{
  "num_hidden_layers": 10,
  "hidden_size": 160,
  "num_attention_heads": 5,
  "num_key_value_heads": 5,
  "head_dim": 32,
  "intermediate_size": 640,
  "vocab_size": 2048,
  "hidden_act": "relu",
  "norm": "layernorm",
  "norm_place": "pre",
  "norm_eps": 1e-05,
  "positions": "learned",
  "qk_norm": true,
  "attn_scale": 0.177,
  "bias": "qkv",
  "tie_word_embeddings": false,
  "parallel_block": false,
  "extras": ["capped logits"],
  "init": "normal",
  "init_std_qkv": 0.0395,
  "init_std_o": 0.00886,
  "init_std_up": 0.0395,
  "init_std_down": 0.00886,
  "optimizer": "adamw",
  "learning_rate": 0.00317,
  "lr_mult_qkv": 0.4,
  "beta1": 0.9,
  "beta2": 0.98,
  "lr_head": 0.00957,
  "warmup_steps": 422,
  "schedule": "wsd",
  "decay_fraction": 0.47,
  "decay_shape": "linear",
  "final_lr_fraction": 0.05,
  "batch_tokens": 32768,
  "max_seq_len": 512,
  "doc_mask": true,
  "train_tokens": 264700000,
  "max_steps": 8079,
  "dataset": "wikipedia_en"
}
MLP neurons of a small language model. Each row is named by its layer, matrix (up: input weights; down: output weights) and neuron, and shows model dimensions 64-127. Each number is 128 + 32 x the weight over its row's rms, rounded and kept within 0 to 255.
After each neuron's rows, "fires in" lists the words (lower case) most often at its 100 highest values on Wikipedia text that the model never trained on.

L5.up54 [126 129 149 136 192 127  63 144 113 182 120 164 136 169 145 144 144  98 100 133 130 130  90 129 127 102 128 137 108 119 155 116 147 100 105 171 116 116  87 172 135 151 112 162  95 157 182  54 129 192 124  74 114 113 126 106 133 139 180 139  81 140 155 109]
L5.down54 [107 189 129 126 194 135  77  75 155 130 139  84 121 138 137 117 155 151  98 139 128 124 133 126 107  40  77 110  82 172 118 101 102  56  70  92 147 157 153 123 106 221  99 105 175 166 104  89 122 138 188  77  82 134 164 137  76 155 163 162  93 104 126 181]
fires in: "no", "none", "more", "taken", "non"

L6.up353 [173 160 163  96 127  74 112 110  47 108 120  73 111 172 120 199 122 132 123 167 177 155 102  84 147 102 115 178  81 124 153 161 100 153 113 198 123 139 146 129  90 118 144 110 100 142 128 114 133 147  59  75 145 162 136 108 152 102  87 142 130  91 110 111]
L6.down353 [125 133 140 196 214 140 127 135 114 189 122 175 112 168 123  89 100 100 104 155  98 138 156 101 117 125  89 149  99 149 147 107 112 120 116 162 144 115 129 108 111 170 148 135 151 175 127  67  94 114  74 115 119 111 138 156  95 168 145  94 178 142 120 159]
fires in: "to", "top", "edward", "tourism", "ed"

L6.up576 [102 126 181 110 132  96 101 124  90 129 121 162 116 169 113 105  74 148 156 179 115  77 139 101 132  93 118 101  67  85 143 106  77 118 175 200 102 137 167 155 148 132 140 122  81 139 140  64 111  96 140 139 150 164 141 150 120 128 166 146 157 111 201 147]
L6.down576 [144 179  95 141  90  91  64 174  97  95 100 156 104 103 107  80 182 119 132 210 187 161 123  66 134 126 112 147 139 157 120 127 143 143 154 145 169 147 125 122  83 130 121 122  82 119 119 210 135  89  89 134 133 124 142 146 153  50 156 128 141 125 149 135]
fires in: "of", "in", "the", "a", "1970s", "1960s"

L4.up597 [134  72 184 142 141 119 106 142 154 137  99 138 152  86 109 107 150  99 120 191  74 124 157 115 146 168  74 104 128  84 195 115 160 186 121 131 123 133 124 166 194 125 167 127 159 132 139   5 151 180 108 124 151 104 111 139  91  95 166 123 145 150 117 158]
L4.down597 [111 129 103 148 131 114  92  77 157 190 150  99 127  91 183 140 162 143 106  99  70 177 149 128  99  90 167 115  95 136 133 122 166 117  93 123 127 182 156 131 168 166 182  87 124 123 117  75 128 164 132 139 128 111 117 169  71 102 149 124 184 187  99 188]
fires in: "about", "that", "over", "around", "least", "decides"

L4.up591 [ 96  83 185 118 119 115 131 169 154 157 108 149 133 160 134 162 147 164 104 129 169 131 149  95 121 104 113  85 150 119 132  95 117 123 121 151 150  59 114 141 115 139 120 137 119 117 168  86 137 176 121  92  94 146 196 126 174 150 180 106  74  80  94 176]
L4.down591 [103 152 173 152 137 145 180 111 129 105 105 118  82  82 165 108 127  95 119 111  86 141 141 127 139  85  82 137 135 102 138 138 153  74 144 124  93 153 193 159  96 126  85 137 137 148 111 137  15 129 239 139 186 130 186 119  92 154  57 146 165 169 133 146]
fires in: "the", "more", "no", "numerous", "a"

L5.up448 [108 114 154 127 151  83 136 135 134 180  84 176 139 121 151 206 143  37 149 181 142  63 168 123 137 127 118 173 136 112 143 143 115 129 143 109 143 139 125 133 132 132 100 176 155 153 147  95  45 157 156 132 154 125 113 130 117 123 121 148  70  94  21 160]
L5.down448 [112 182 186  95 222 116 131 115 132 167 117 114 154 100 125 158 121  77 181 146 217  63 138 148  99 143 125 119 169 163 140  99 142  74  75 172  91 122 107 118 151 140 118 163  72 171 160 123  74 131 132 137 110  86  99 179 137 103 134 141 126 133 154 180]
fires in: "all", "some", "many", "most", "one", "several"

L4.up465 [179 153 148 128 111 115 120 106 108 194  84 134 158 114 137  86 103 134  91 189 138  80 164 112 168  82 153 152 111 163 201 133 176 157 116 154  96 131 152 129 168 119 122 156  96 135 174  92 126 144 105 158 174 131 139 142 114 179 124 150 143  95 144 130]
L4.down465 [ 88 117 140 102 169 135  53 127 145 105 153  52 130 143 139 110 181 119 152 197 189 156 163 136 118 151 182 122 105 161 136 102 184  66  99 143 178 126 171 129 140 168 137 103 137 109 117 112 151 113  92 144 157  91 113 143  67  82 159 100 142  92 165 174]
fires in: "case", "fire", "entire", "more", "share", "like"

L4.up129 [146 128 155 116 184 132 140 104  55 123 130 176  83 123 126 149 104  85 136 137  66 126 103 106 132 139 102 146 103  88 156 132 155 154 157 141 175 171  94 110 151 162 133 180 144 169 130  83 146 162  50 150 101 109 144 137 141  61 192 114 179 109  77 165]
L4.down129 [116  98 178  71 115 104 146  79 131 126 122 109 146 132 104 101 118 158 181 130 179  93 164 117 123  78 168 202 153 120 107 109 138 156 106 191  83  99 145  68  47 187  94 119  80 100 100 193 107 142 158  88 101 186 134 139 121 159 152 129 101 166 134 120]
fires in: "of", "to", "than"

L5.up202 [100 199 142 135 127 128  78 129  61 107  93 148 127 148 142 129 106 128 146 170 157 167 150 145 120 120 164 116  89 123 172 114 122 130 171 158 170  58 100 101 244 128 129 127 143 155  92 137 113 139  76 103 151 161 140 131 110 146 141 141 159 123 130 142]
L5.down202 [118 134 151 145 100  82 174 157 169  75 116 167 112 131  67 130 185 102  82 145 165 153  97  98 116 113 138  99 165 169 149 136 175 179 108 128 104  77  88 101 156 187  78 111 154  77 102 122 133 121 124 130 165 160 157 142 132  84 122 146 151  62 139 199]
fires in: "in", "like"

L5.up603 [138 176 123 124 130  87 147 168  95 105 125 147 135 124 127 126 137  81 172 194 140  78 142 121 160 159  99 114  63 130 158 118 120 165 195 149 161  71 140 153 111 141  97 131 167 131 122  93 127 115 138 134 147  81 125 133 108  97 154 117 111 163 134 183]
L5.down603 [111 135  90 150 103 127 148 117 134 140 210  71 147 144 177 151 148 125  86 175 103 165 116 144 124 149 110  36 126 122 123 173 140 130 140 120 148 163 116 121 120 154 155 130 136 163 185 137 138 187 115  69 159 128 147  86 138 166 118  85 192 132 143 143]
fires in: "of", "in", "under"

L4.up566 [129  69 164 143 141 129 131 105 143 171 123 152  91 127 115 191 125 105 180 143 147 116 125 122 150 106 179 113  83  76 161 132 187 132 173 159 136  42 115 109 199 148 103  99 153  95 135 135 173 111  64 123 158 136 169 134 112 145 129 128 125 145 149 124]
L4.down566 [155 127 130  96 145 150 117 100 110 149  73 127 101 133 139  97 115 129  98 142  99 106 116 193 157 120 111 100  51 146 101 142 127 128 117 158 211 129 148 162 122 100  71 108 106 146  89 162 147 125 105 118 161  89 110 114 154  66 148 199 104 149 138 146]
fires in: "with", "up", "on", "in", "wanted", "have"

L6.up149 [129 138 138 113 103 143  77 169  81 126 149 123 100 139 140 156 115 114 131 191 133  66 136 139 146  57 151 133  35 127 202  95 159 127 195 140 155 133 107 120 187 135 152 166 204 139 143 107 140 174 103  91 140  81 170 142  79 115 164 161 131 169 138 155]
L6.down149 [133 105 132 189 139 147 139 117 107 111 150 109 170 142 146 126 104 159 139 138 110 149 127 162 203 163  99 114 169 117 113 153 106 146  95 128 146 141 186 151 132 176 125 144  87 119 130 128 138 134 144 162 138 116 111  89 141 140 158  78 100 105 115 116]
fires in: "of", "over", "on"

L4.up438 [143 156 163  81 115 132 120  65  51 112 109 120 163 128  87 194 120 111 110 132  75  64 183 140 128  92  97 140 128 109 165 134 166 140 184 158 138  30 133  92 153 123 107 135 130 127 105  85 102 136 128 157 114 152 150 147 128 139 184 132 124  85 113 152]
L4.down438 [126 124 140 155 131 132  88 120 125  69 190 116 157 146 118  75 155 156 157 141 152  97 148 137 134 112 148  99 126 132 128 129 111 128 109 153 136  82 180 120  51 179 148 120 133  88 193 149 105 158  68  86 145  71 152  71 217 120 163  91 122 121 160 153]
fires in: "by", "be", "under"

L4.up136 [139 120 128 167 134 107  92  68 100 151 110 185 161 142 132 148 164 152 130 159  72 132 151  78 112  83 123 123 129  82 123 190 163 175 156 165 155 111 150 170  87 116  95 121 132 123 121 110 121 107 101 147 108  97 205 122 124  86 153  89 153 121  43 127]
L4.down136 [147 172 133 113 156 118 129 161 113 130 124 168 126 115 110  63 116 137 138 185 168  98 141 151 103 100 101 134  81 176 120 144  95 139 185 160 104 136  71 176 110 161 118  98 113 169 105 143 119  78  78  83 114  92  66 132 123  98  90  97 168 164 165 114]
fires in: "to", "may", "not", "which", "that"

L6.up497 [117 102 146 110 143 114  87 119  43 140 183 131 139 118 121 119 159  74  67 182 146  75 146 125 130 133 151 136 101  69 129 125 139 190 139 134 142  49 132 119 104 122 153 154  94 184 136 106 140 145 126 125 194 180 133 133 100 187 165 135 129  90 130 134]
L6.down497 [116 138 118 132 134 196  51  93 165 184 169 141  61 135 128  95 129 125 111 158 131 125 119  93 114 102 125  84 129 148 124 185 144 115 147 132 110  74 106 111 138 150  83 177 145 106 145  63  99  92 141  61 106  94  81 117  76 106 113  87 134 121  89 150]
fires in: "has", "of", "had", "also", "original", "first"

L5.up579 [120 149 123  95 160 120 116 110 124 140 135 157 134 137 142 180  79  95 110 129 165 146 125  99 144 102 101 170  77 131 122  87 196 111 130 141  80 120  87 101 108 135 149 154 104 120 162 151 122 115 118 120 131 136 155  76 134 124 164  95  99 149  68 189]
L5.down579 [139 154 108 151  97 131 142  39 105  94 169 144 119 130 165  95 161 197  92 100  74 188  80 128  90  88 106 173 151  77 158  71  91 169 150 166 111 156 110  68 117 134 156  78 149  99 138 130 144 123 112  67 156 202 139  85 117 127 122 113 141 121 118 123]
fires in: "of", "festival", "fp"

L5.up551 [118  78 163 107 102 125 129 147 115 181 100 176  85 124 140 145  99 146  81 207  93  85 131 138 128 157 112  92  82 100 193 109 119 152 204 116 118 102 139 201 182 166 130 127 127 108 109 159 118 131  93 161 170  99 115 129 122 162 138 140 127 122 117 158]
L5.down551 [114 102 138 105 189 150 171  92 131 121 123 110 112 103 121 118  95 163 169 155 143 113 188 150 149 154  82 187 125 130 125 148 139  96 124 133  58 110 212 105  91 124 115 115 118 125 144 129 107  81 168 178 157 123  94 139  89  75 148 146 132 146 147 153]
fires in: "who", "she", "what", "the", "each"

L4.up317 [141 150 189 127 192 139 106 118  71  87 114 114 158 161 100 166 115  94 140 127  96 159 117  87 123  69 160 153  70 165 137 153 157 118 145 156 185  87  94  76 160 145  65 161  94 156  83 105 151 130 154 140 147 159 148  85 140 122 115 125 159 135 187  94]
L4.down317 [115 112 131  71  88 135 132 152  99 122 141  89 104 167 195 127 127 125 138 138 116  83  60 114  93 118 130 101 141 124 163 154 129 179  92 160 109 105 129  86  87 143 123  89 140  63 108  92 156 124 168 121 131 145 213  97 178 197 118 169  93 169 117 200]
fires in: "with", "in", "from", "into", "under"

L5.up456 [133 114 162 117 154 125  44  74 113 164 130 140  94  92 148 135 184 164  92 153 154 134 158  96 157  73 107 169  98 141 152 119 118 160 148 133 130 185  44 153  65 127  83 169 118 130 185  75 114 146 126 111 109  94 102 117  90 147  78 173 144 139 151 129]
L5.down456 [135  70 169  84 142 112 152 163 145  83  80 146 182  82 168 126 108 182  79  95 166 112 109 100 142  29 137 131 104 155 105 160 102 184 153 167 126 110  83 101  57  68  77 130 145 115 105 139 104 117 162 118 164 105 153 178 118 101 143 109  79  88 126 113]
fires in: "music", "film", "american", "musical", "it"

L5.up520 [134  86 111  74 114 110 154 135  54 158  52 187 197  66 180 147 131 148 160 203 151 149 114 135 114 163  57 118 143  96 129 127 182 167 201 150 125 124 155 177 161 103  85 103 184 140 137  77  96 127  70 123 159 100 122 117 124 160 189 155 105 156  38 115]
L5.down520 [107 120 152 142 148  98 117 130 196 161  92 176  97  85  90 109 149 111 123 173 130 150 223 168 136 135 141 118 123 124 101 124 164 105 116 178 150 117  84 160  52 154 154 184 146  92  85 108 109 110 111 119 131 113  78  94 102 113 200 195 138 145 113 110]
fires in: "which", "that", "who", "what"

L5.up94 [114  97 163 125 160 132 124 102 136 135 109 102  99 133 119 134 119 141 146 120 119 117  99  67 100  60 132 172  72 138 144 100 118 123 112 125 149 201 123 146 130 120 143 168 103 129  80  39 154 133  91 141 115 100 131  32 175 122 117  84 118 155 176 159]
L5.down94 [ 91  93 106  68 120 105 131 155 124 159 100 127  65 122 112 106  83 137 132 129 161 161 121 203 128  97 174 176  58 143 148 143 136 126 109 125 135 100 115  89 184 145 120  78 147 141 131 136 137 174 130 162  82 118  64 121 112 103 134 159 140 120 141 185]
fires in: "utc", "dst", "cest", "cet"